Weights of a small GPT-style language model, trained from scratch on English Wikipedia: vocabulary 8192, untied embeddings.
MLP neurons of a small language model. Each row is named by its layer, matrix (down: output weights) and neuron, and shows model dimensions 32-95. Each number is 128 + 32 x the weight over its row's rms, rounded and kept within 0 to 255. A neuron's up and down rows have the sign that makes its largest values positive.
After each neuron's rows, "raises" lists the tokens whose logits its output raises most directly, leaving later layers aside.

L2.down55 [ 92 190 143 147 126 146  68 152 140  79 179 141  40  99 107 108 112  73 156 134 157 191 144  92 127 121 181 164 116 171 132 174  98 164 158 104 146 133 116  83 123 144 104 135 157 128 124 134  81 111 167 130 107 136 136 109  63 108 134 119 193 143 108 122]
raises: "ually", "ated", " basis", "ally", "ation"

L15.down953 [138 114 126 135 133 130 128 107 101 172 118  97  80 119 171 126 112 118 150 115 202 121 117 110  87  92 148 131  96 118  86 198 122 103 133  69 170 123 149 149 145 139 159 161  87 111 112  96 123 193 103 161 166  60 146 164 154  39 131 122 174 130 137 130]
raises: "nel", "nal", "nu", "nai", "nes"

L4.down574 [155 148 156 145 127 149 134 112 131  57 137 131 139 109 102 158 124 105 125  63  97 163 128 133 129  59 110  95 147 166 131  92 152 144 197 108 138 136 138 132 115 106 131 123 148 129  60 110 147 104 128 174 135 129 171 106 120 133 133 144 105 143 127 117]
raises: "\n", " (", ",", ".", " in"

L4.down402 [115 104 135 131 129 134 148  97 115  91 182 156 128 136 173 132 124 103 102 151 144 131 154 112 219 123 167 170 203 104  98  94  95 165 154  76 160  90 101 146 107 160 136  93 128  61  99 155 137 150 136 140 129 112 132 129 149 147 162 135 125  99 154 144]
raises: " (", ",", " in", " of", "\n\n"

L11.down422 [136 180 142 112 138 162 172  67 105 140 123 103 134  93 129 142 125 133  78 137 135  74 114 142 185  89 116 152  94 147 146 164 113 106 135 102 182 138 142 134 166 141 133 136 106 166 129 108 171 121  70 118 109 124  23 113 133 120 153 131 183 164 143 206]
raises: "ably", "ability", "able", "ations", "oul"

L2.down994 [139  87 129 102 159 127 154  76 126 161 118 148 126 109 135 142 106 130 121 207 170 103  67 149 174 165 146 125 168 151 116 127 110 129 155 131 136 160 125 114  97 128 100 131 129 117 136 111  98 172 157 112 110 165 111 137  84 155 156 135 129 148 123 139]
raises: ",", " (", " and", "-", " of"

L6.down86 [122 116 127 126 142 130 125 143  73 115 135  92 146 121 117 118 131  42 132 149  71  95 120  84 112 153 114 119 125 104 187 108 131  90 183  79 139 160 129 173 135 142 109 114  92 107 157 204  54 175 109 204 105 158 114 102 137 126 123 168 166 143 117  82]
raises: "\n", " Notes", " Note", "pop", "\""

L15.down337 [132 101 121 101  61 137  92 136  59 164  77 130 118  71 145  53 120 153 170 156 125  70 172 109 142  92 169 126 126 174 147 158 125 110  94 136 114 168 142 139 166 158 119 160 157 128 115 160 137 126  66 133 156 149 165  96 113 135 159 165 102  58 147 124]
raises: " would", " was", " could", " were", " did"

L6.down212 [127 116  64  86 147 133  76 170 153 155 135 115 149 169  96 106 174 130 108 130 104 122  61 162 103 140 108 193 140 138 107 171 141 155 137 119 165 163 108 106 123  91 157 145 221 168 130 139  88 115 105 134  97 105 151 144  69 131 198  93 114  97 146 108]
raises: "”", "\"", ":", " |", "’"

L15.down29 [182 119 103 114 172 126 108  88 106  43  85 120 147  80 119  93 138  88  98  81 149 167 125 118 129 150  81 127 143 112  97 147 161  56 103 102 108 220 133 204 110 138 149  97 143 114 129 155 199 131  90  98 122 121 103 178 108 164 108 148 132 116 166 116]
raises: "s", "ores", "ski", "ents", "ories"

L7.down899 [ 95 176 140 135 109 102 149 145 180 139 113 168 123 180  93 130  95 165  88 110 131 119 147 106 115 108 130 128 164 164 126 122  80 141 127 116 165 118 128 155 124 113 136  98 122 171 124 165 123 189 105 160 190 175 121  90 131 104 127  60 160  87  96 175]
raises: "ère", "eva", "a", "ations", "ard"

L15.down197 [154 156 107  85 123 135  61 152 132  93 216  53 142 188 152  94 125 179  73 111 128 149 117 139 132 117 177 119 101  90 104  87 129 142 144 108 116 128 138  94 180  95 128 112 158  99 150 116 211 103  99  55 130 157 114 212  64 119 120 161  82 143  97 202]
raises: "ually", "ugg", "ated", "ation", "ations"

L2.down532 [ 91  58  87 100 151 135 134  70 144 103 164 161 135  79 178 160 112 127 110 213 150 112  75 153 195 139 123 168 185 151 116 108 153 122 180  98 158 147 107 145 115 152  96 102 138 114  87 131 107 147 120 182 136 129 121 133 110 157 138 133 107 115 114 101]
raises: " (", ",", " of", " and", "s"

L2.down433 [ 98  62 110 127 123 145 144  79 153 103 136 169 149  69 163 168 131 112 128 207 144 112  82 156 211 151 123 138 172 152 111 128 137 147 166 100 149 147 145 153 129 149 111 112 125 130  83 134 116 111 134 184 143 155 111 128 137 149 146 117  95 114 115  94]
raises: " (", ",", " of", " and", " in"

L6.down545 [126 139 145 121 102 131 146 116 155 167 128 158 136 168  99  83 104 179  92 149 157 139 103  99 106 138 106  72 141 134  97 100 117  97  93 111 132  75 123 130 159 145 153 137 145 119 163 111  66  81 152 159  61 157 119  99 150  39 108  88 113 163 175 126]
raises: "ched", "ches", "est", "oint", "cha"

L11.down407 [140 141  74  78 122 112 125 114 116 187 166  94 136 136 109 150 106 110 145 124 110 146  81 152 124 123 161  86  40  68 127 138 112 126 141 152  67  92  11 116 167 116  93 125 139  96 126 140 149 160 150 124 186  91 135  94 178 127  99  92 136  94 166 148]
raises: " singles", " songs", " albums", " debut", " music"

L4.down591 [116 102 112 130 129 167 146  75 146  81 152 158 126  77 143 159  99  95 125 139 134 141  99 145 133 141 103 147 147 150 145 100 156 165 160  97 188 135 151 150 109 133 126 119 149 132  73 118 143 138 163 155 117 114 118 116 148 135 143  98  87 125 104 128]
raises: " (", ",", " and", "-", "s"

L4.down907 [123 118 102 107 102 140 162  96 157  95 151 136 150 126 126 132 136 123 136 246 127 133 107 136 230 129 124 132 161 165 124 141 153 121 177 108 162 144 134 129 101 144 141 125 109 120 133 139 120 157 135 172 149 133 126 115 144 146 144 159 127 157 136 135]
raises: ",", "-", " (", " and", "s"

L15.down193 [171 137 146 137 149  87  90 162 137 149 155 158  98 117 152 141  86 132  93  94 123  98 162 185 116  56 143  87 161 105 110 110 145 123  99 166 147 161 142 107 164 147  82 120  81  85 105 146 128 141 146 168 138 189 202 107 114  74 152 104 146 110 124 104]
raises: "ination", "ine", "iss", "iner", "ines"

L4.down575 [150 133 160 151 113 145 133  76 134  73 127 131 153 117 112 154 117  90 156 106 115 124 130 164 119  72 137 116 135 153 159  96 124 171 175 111 164 147 131 143 104 115 122 135 161 164  89 118 159 104 131 151 127 142 139  97 116 149 142  92  83 139  92 105]
raises: ",", ".", " (", "\n", " and"

L2.down646 [118 105 104 123 146 152 142 102 144 136 135 135 143 129 168 121 128 114 118 161 148 125 100 115 243 130 144 105 147 125 132 123 138 165 122 126 162 136 148 124 134 140 116 107 129 140 142 134  91 155 129 145 133 152 137 138 103 123 149 135 135 131 102 108]
raises: ",", " (", " and", " of", " in"

L4.down875 [136  89 135 156 105 133 140  98 136  79 152 152 154  92 118 168  99 122 127  97 124 139 123 149 125 109 110 109 158 142 131 123 124 134 172 122 156 119 123 146 105 147 132 112 115 125  50 131 109 121 149 162 136 128 154 123 141 128 129 123 104 111 108 128]
raises: " (", ",", "-", " in", " of"

L2.down450 [120 100  98 142 158 171 146  99 158  98 124 163 152 105 168 144 111 117 128 108 139 128  81 134 171 100 118 116 133 152 140 102 130 160 158 118 170 136 144 138 112 130 109  94 146 142 116 130 114 137 120 171 140 135 136 106 117 140 131 128  88 155 130  89]
raises: ",", " (", " and", "-", "s"

L15.down1022 [ 86 110 127 149 163 169 158 125 167 144 141 157 105 124 152 107 237 110 128 114  90 139 196  99  82 139 124 180 141 144 168 163 105 132 166 105  94 170 177 141 149 110 108 158 196 139  79 105 132 104 108 116 104 145  85 114  94 172 156 143 108 123 148 177]
raises: "”", "]", "ones", "\"", "ides"

L15.down299 [180 125 111  80  96 135  90 144  92 121  97 108  89 111 147 175 110 155 115 119 134  95 105 106 157 105 136  53  88  86 114 115 100 122 177 104 162 119 130 140  73 154 166 139  87  99 160 125  98 143 140 143 105 186 124  39 128 122 148 136  95 163 164 125]
raises: " campus", " suburb", " District", " county", " district"

L11.down778 [111  99 145 110  93  97 107  88 110 125 159  67  92 163 133 168 142 166 163 107 166 118 131 133  89 157 187 100  87  74 149 166 182 111 137 101 171  86 108 142 126 143 123 114 125  89 181 154  91 131 151 120 147 114 129 113 197  78 133 114 149 142  97 164]
raises: "les", "well", "le", "rit", "ney"

L2.down197 [ 88  70  99 111 119 139 146  62 124 108 150 177 102  73 174 160 120 116  98 221 150 120  60 132 184 155 111 142 184 159 136 110 133 134 170 120 131 128 120 143 110 144 118 120 109 115  63 131 104 136 153 156 125 169  78 171 144 138 144 127 114  96  93  98]
raises: " (", ",", " of", " in", "-"

L2.down410 [131 106 129 135 143 145 131  89 150 112 131 143 165 131 165 121 145  97 117 133 121 143 121 109 215 117 114 121 163 124 134 114 142 137 156 144 164 133 129 138 142 149 118 106 132  98 120 143  96 153 119 171 131 138 141 130 118 136 136 143 105 138 110 110]
raises: ",", " (", " and", " in", " of"

L2.down846 [142 114 115 108 159 156 138  89 145 122 146 146 136  90 163 134 106 117  98 148 148 114  86 146 207 132 134 119 147 134 146 117 122 139 149 108 174 142 142 141 138 138 103  99 131 135 117 136 125 154 127 166 131 156 124 114 110 137 140 137 102 140 119 119]
raises: ",", " and", " (", " in", "-"

L15.down484 [120 101  78 117 138 128 123 140  86 149 128 187  75 103 170 108  82 123 147 153 101  86 165 101 145 105 109 158  68 176 127 153  87  87 122 159 153 137 134 136 116 129  90 137 167 128 138 177 113  39  84 161 127 109 121 156 133 145 105 157 127 111 119 136]
raises: " was", " were", " would", " had", " could"

L2.down420 [115  67 128 117 144 127 166  89 137 125 144 219 134  80 160 180 135 141 134 218 175 110  62 163 170 174 149 127 149 165 132 140 158 117 161 123 142 169 141 132 154 137  91 118 141 101 105 139  91 144 137 140 144 161  99 166 129 145 156 116 159 146 102 104]
raises: "-", " of", "s", " (", " in"

L4.down594 [154 150 162 147  81 152 146  61 141  78 136 133 135 112 113 150 128 126 120 116 111 128 144 117 196 125 122 123 152 120 146 143 129 133 182 121 171 115 140 130 122 147 136 116 124 135  71 139 131 100 125 172 135 131 156 107 137 134 122 118  96 124 112 120]
raises: ",", " (", " in", " and", "s"

L4.down353 [151 113 144 145  90 156 138  91 135 109 122 135 148 112 113 139 152 109 137 100 123 134 128 145 148 111 122 118 116 137 148 100 158 137 180 116 159 110 129 144 135 144 156 117 119 121  95 116 101 125 129 157 120 129 149 116 123 135 137 113 130 137 131 131]
raises: ",", "-", " (", " in", "."

L2.down320 [115  80 123 118 156 140 141 110 165 135 139 173 130 122 160 129  92 101 125 180 124 116  85 147 223 163 116 106 161 142 115 156 116 139 143 115 143 151 190 107 140 145 111 125 145 121 145 136 103 174 150 154 140 144 129  90 140 112 135 161 120 128 106 106]
raises: ",", " and", " (", "-", " of"

L2.down974 [138 170 100 138 139 176 172 150 173 133 167 128 111 135  99 154 102  97  84 125 121 162 145 101 132  73 132 104 141 122 112 128 174  81 140  71 144  69  92 132 119  72 137 129 118 130  90 137 182 164  80  63 133  89 185 107 140 124 143 120 115  57  92  66]
raises: "rum", "ific", "roc", "res", "rid"

L2.down167 [195 189 158 141  96  83 163 107 110 143 139 156  84 183 109 171  75 140 133 142  94 130 123 111 127  87 136  88 143 122 101 146 113 153 126 183  95 143  98 140 118 151 169 135 107 154 122  96 168 144 149 107 130 145 195  85  80 122 149 113 151  97 138 187]
raises: "lie", "ines", "lies", "ination", "acter"

L7.down532 [ 80 164 161 151 128 117 170 124  99 129 115  91 149 115  80 160 178 104  74 115  79 165 144 110  93 144 152 122 106 201  88 112 132 148 188  61  85 122  54  69 152 103  71 181 145 136  63 113  96 106  78 163 108 108 149 129  80 103 128  98 135 110 119 151]
raises: "]", "\"", "”", "\n", "}"

L15.down250 [129 176 133 139 128 135 166 108  72 135 172 102 119 124 159 115  97 124 103 128 173 156 116 112 134 122  67 181 185  90 141 131 164 103 132  76 117 131 108 144 144  87  98  38 128 171 141  89 153 146 105 110 110  59 101 105  58  82 191 167 112 153 122  83]
raises: "59", "54", "55", "58", "99"

L2.down22 [129 117 114 125 127 145 157  75 142 105 145 156 121 100 156 147 138 130 106 175 120 132 103 120 224 133  99 124 181 134 136 113 153 139 181 104 136 120 128 134 124 139 110  96 133 116  85 128 112 118 121 178 139 150 132 118 109 127 147 123  98 116 124 104]
raises: ",", " (", " and", " in", " of"